Part of a small language model's weights: 12 layers, tied embeddings.
MLP neurons of a small language model. Each row is named by its layer, matrix (down: output weights) and neuron, and shows model dimensions 128-191. Each number is 200 + 30 x the weight over its row's rms, rounded and kept within 0 to 999.
A block is one neuron, or neurons of one layer that tend to fire together. After each block is what it responds to, as a language model described it from the Wikipedia text at the highest values.

L8.down100,207,193,210,231,202,213,227,235,200,219,202,191,196,152,176,243,277,183,165,231,188,141,169,184,208,194,181,148,196,164,209,168,212,158,204,216,176,244,189,198,185,233,159,256,197,236,229,190,235,217,192,171,219,226,151,198,228,260,211,187,225,202,238,174
L8.down246,178,196,195,221,194,204,252,173,159,139,187,236,235,199,215,197,231,187,222,214,204,191,179,188,212,204,205,144,226,214,160,238,158,199,119,146,196,193,223,201,199,254,184,197,190,225,254,235,212,235,188,203,192,206,157,240,233,192,258,235,204,186,205,177
L8.down335,225,189,219,140,208,224,173,194,200,165,209,261,219,214,243,148,145,188,199,216,164,202,198,156,199,196,210,192,155,220,217,221,258,139,210,212,149,179,221,218,206,224,197,209,196,210,216,190,214,211,195,184,207,179,272,245,179,169,244,197,182,179,258,184
L8.down362,179,207,171,158,177,204,230,189,214,194,252,233,167,207,265,216,157,215,195,255,164,164,230,232,194,237,204,217,182,179,182,221,157,202,168,183,171,266,228,186,250,270,186,228,176,223,180,171,226,220,159,209,155,242,247,215,258,193,223,192,233,193,174,106
L8.down700,220,142,220,228,237,174,212,206,202,99,205,149,159,272,186,209,217,212,192,177,174,223,176,136,223,216,187,186,203,239,182,226,234,204,179,163,201,173,271,221,201,234,200,181,168,208,215,178,196,231,204,132,189,251,188,171,175,140,218,229,217,165,201,237
L8.down947,206,163,209,261,217,196,195,218,203,197,186,174,162,182,202,185,179,185,170,199,224,218,190,145,202,199,190,209,204,192,186,228,182,190,185,211,224,235,209,205,171,199,151,234,226,195,141,193,248,190,198,220,207,193,156,201,178,175,199,275,209,224,245,175
L8.down955,194,185,227,240,200,225,244,162,255,194,172,173,191,200,238,203,178,238,198,131,194,245,203,197,243,182,190,178,235,143,170,228,150,236,192,202,199,183,219,198,229,248,184,181,187,146,190,189,173,261,193,204,193,216,209,151,179,197,233,204,280,223,200,180
L8.down1001,206,202,139,238,164,261,167,202,213,211,260,200,208,182,220,193,193,221,213,185,226,207,182,197,237,182,228,206,186,159,214,194,185,208,220,271,152,220,200,227,128,189,217,217,219,197,223,165,210,179,179,204,172,209,184,193,247,182,224,171,206,136,215,157
Description: Indefinite article "an"

L8.down19,198,202,253,151,207,230,222,199,182,188,171,234,174,196,200,174,260,199,237,197,159,200,251,172,192,229,180,216,208,179,212,183,203,279,194,176,160,199,228,220,198,153,251,218,167,170,188,186,178,173,193,239,229,186,172,201,152,190,231,213,254,190,162,175
L8.down120,231,182,198,187,172,185,224,182,168,195,204,235,197,207,167,187,230,149,240,196,209,138,219,213,169,212,178,224,254,154,225,244,226,189,223,207,194,204,174,206,221,189,235,189,201,198,172,142,180,194,144,204,189,176,200,130,243,216,202,176,185,194,197,192
L8.down241,208,238,232,241,171,225,189,179,298,291,218,201,190,220,184,212,239,223,209,200,207,206,188,207,186,166,114,197,177,235,188,161,223,218,164,227,185,174,250,154,147,223,193,177,238,194,209,236,188,165,193,204,237,164,218,214,162,127,194,192,241,176,215,143
L8.down337,241,198,241,183,205,192,215,199,202,170,187,152,232,198,217,199,209,246,253,239,157,172,210,205,194,120,193,198,206,177,207,196,212,174,196,220,179,185,210,158,167,231,197,265,168,197,218,215,175,245,147,155,167,214,261,195,218,218,234,216,174,168,188,172
L8.down547,215,158,216,158,151,179,206,260,238,188,216,137,196,193,177,231,139,130,233,219,208,205,234,193,177,132,216,179,170,195,187,183,165,176,171,208,189,215,229,193,205,142,182,166,162,190,215,215,228,264,155,230,208,170,180,248,296,210,210,231,190,158,233,186
L8.down565,215,193,186,208,208,191,228,163,181,201,230,220,220,239,233,165,252,187,213,205,176,244,176,220,171,220,152,218,202,238,155,252,220,253,181,157,198,226,214,141,253,195,172,187,222,221,166,210,172,201,124,243,202,165,216,163,233,231,214,196,213,189,199,176
L8.down602,194,200,222,222,194,190,171,219,178,233,214,196,192,224,227,162,206,140,196,232,188,195,194,202,187,173,185,180,216,227,162,202,217,196,124,219,161,176,165,183,187,202,176,241,238,231,223,167,254,200,233,227,218,206,187,256,230,147,185,205,204,183,220,202
L8.down768,190,172,198,220,178,162,191,176,201,209,225,255,196,245,187,197,230,197,191,210,196,262,183,169,180,260,202,160,197,193,179,229,171,194,190,182,217,223,187,213,175,209,194,192,157,180,166,179,194,211,213,166,231,184,206,200,148,171,199,256,182,228,210,226
Description: Given-name endings before surnames

L6.down64,190,246,275,206,191,167,171,235,220,227,191,174,191,183,243,210,184,170,181,204,166,201,210,258,183,203,223,198,211,239,205,213,188,188,182,204,181,214,231,233,196,187,174,168,228,231,205,232,216,120,221,174,182,182,148,199,172,221,215,203,235,169,185,168
L6.down104,185,175,140,203,166,206,212,203,178,219,192,223,236,198,194,206,224,165,200,196,271,176,155,235,198,230,227,230,180,199,182,222,212,175,224,246,146,198,153,138,204,179,234,226,206,162,179,158,158,199,191,193,213,207,176,170,214,230,236,292,220,230,194,212
L6.down231,206,170,173,198,190,199,220,218,186,206,217,184,190,197,280,199,246,192,209,194,172,248,205,205,233,228,246,173,208,230,136,224,188,267,234,229,183,219,218,176,177,216,285,241,155,210,170,210,211,181,179,164,166,179,278,241,266,227,200,190,210,175,230,200
L6.down790,194,200,154,181,221,189,217,230,232,203,210,184,212,155,166,232,232,161,200,236,201,236,172,243,150,201,187,226,224,210,185,199,158,122,205,134,188,204,239,186,173,260,164,167,193,151,183,155,175,255,219,218,234,216,174,251,180,180,213,276,255,228,203,178
Description: Article "an" and connectives

L5.down687,184,191,242,285,231,220,182,208,204,158,249,268,188,188,152,164,220,209,220,187,210,191,207,192,206,229,206,197,242,197,196,168,186,225,182,153,237,185,236,175,198,187,141,187,188,197,196,199,222,182,228,207,194,167,177,208,183,218,228,190,173,193,122,204
L5.down936,162,213,151,225,238,158,198,182,267,229,221,186,217,199,194,199,203,224,241,199,228,179,241,245,211,170,182,176,197,178,232,136,185,256,188,183,164,217,141,225,198,214,193,158,180,219,137,153,231,214,167,154,271,197,202,167,171,171,195,223,215,217,252,202
Description: Surname-internal word pieces

L6.down185,165,194,255,221,200,205,164,219,206,228,204,196,212,233,155,149,226,217,239,176,189,179,226,243,211,248,217,216,228,179,190,216,181,191,181,222,194,180,157,103,136,202,173,166,238,256,189,164,214,218,185,243,184,220,240,162,198,186,222,251,177,230,235,233
L6.down347,167,166,220,202,206,171,193,222,195,209,190,165,231,177,216,224,204,187,174,215,261,208,179,163,187,193,232,190,200,195,162,208,186,176,192,199,190,172,148,192,241,216,234,240,153,164,237,200,223,200,184,240,210,220,171,193,257,134,224,151,156,215,211,183
L6.down908,177,198,242,172,269,241,239,215,242,154,224,240,215,216,174,207,233,183,246,223,196,195,199,171,219,211,160,172,163,152,188,182,219,199,193,218,169,130,222,170,158,191,173,187,172,167,173,216,156,206,157,195,270,167,200,233,152,198,220,179,192,199,181,186
L6.down964,165,210,228,162,204,217,175,230,173,185,232,244,171,217,194,220,205,195,234,231,164,249,208,167,149,217,223,221,218,188,182,242,188,257,139,200,212,192,185,237,228,185,173,224,213,136,231,188,163,173,181,169,185,214,242,210,199,214,189,195,178,182,233,229
Description: Name-final word pieces

L5.down59,218,190,216,189,210,178,132,236,146,173,236,172,150,187,222,164,257,260,235,192,188,194,258,194,214,201,192,186,217,235,223,202,132,136,188,218,222,211,187,199,224,233,218,163,200,167,205,236,201,145,243,209,237,153,214,196,266,148,217,173,189,179,197,175
L5.down1010,232,188,234,183,201,201,172,211,212,178,182,180,224,178,216,132,235,187,262,182,238,186,224,179,175,253,202,198,185,244,163,205,222,195,184,213,238,152,242,216,217,235,205,190,192,176,203,258,226,165,186,186,222,174,154,213,231,192,248,157,216,151,216,231
Description: Name-ending word pieces

L8.down94,164,230,195,214,219,168,130,191,200,206,163,189,169,194,165,197,192,226,189,209,253,207,187,241,242,216,173,236,224,211,145,240,194,233,204,185,179,242,189,220,190,239,240,180,186,236,188,136,154,202,182,255,166,142,234,226,216,223,169,213,204,228,193,204
L8.down138,147,196,217,218,222,257,191,169,231,221,180,215,214,198,210,184,199,203,237,204,213,189,215,185,176,146,273,199,189,202,250,255,221,208,185,201,202,199,247,175,184,222,192,253,175,164,167,177,168,209,230,178,188,175,170,164,184,173,221,170,183,171,202,244
L8.down156,194,235,182,161,184,217,211,211,207,203,221,190,213,132,182,170,133,195,189,197,220,209,187,216,195,213,166,199,194,193,149,190,227,251,191,192,195,217,182,240,272,192,176,190,176,274,218,176,194,169,152,286,213,195,253,194,182,198,218,207,173,207,184,206
L8.down288,177,252,215,170,137,231,221,188,209,218,214,191,170,255,204,138,165,211,141,173,192,225,203,219,144,182,125,215,202,218,162,200,216,163,252,164,217,263,160,236,208,214,174,210,196,209,242,193,230,248,200,230,243,140,195,223,216,193,198,223,212,242,253,229
L8.down377,136,177,209,246,183,239,202,231,220,198,226,185,167,179,195,204,156,210,184,195,120,214,214,241,211,250,207,201,190,201,193,201,154,178,236,248,189,208,162,178,235,155,182,208,164,210,220,180,158,181,189,230,202,184,221,179,147,222,169,206,231,140,215,214
L8.down437,210,214,197,209,174,165,199,219,208,184,260,200,183,245,157,146,174,234,149,213,198,222,172,179,216,203,167,196,194,235,204,179,200,209,172,232,165,212,225,216,173,211,188,222,182,213,202,165,181,189,218,238,186,271,179,243,162,250,161,168,216,240,205,209
L8.down604,152,260,203,188,186,238,179,184,236,208,205,218,245,212,224,230,271,249,190,153,140,167,261,212,181,217,182,178,179,201,219,172,204,190,235,238,216,235,203,232,154,192,158,272,148,226,146,198,160,174,220,239,219,198,160,227,213,171,175,247,166,244,217,220
L8.down971,210,232,178,233,153,163,195,237,189,216,183,186,166,157,214,227,203,221,180,204,204,206,151,227,171,243,216,169,177,225,178,199,184,199,187,221,153,202,211,143,195,210,160,289,197,196,163,252,175,206,200,216,222,169,228,266,236,143,197,189,151,202,202,203
Description: Name-initial capital fragments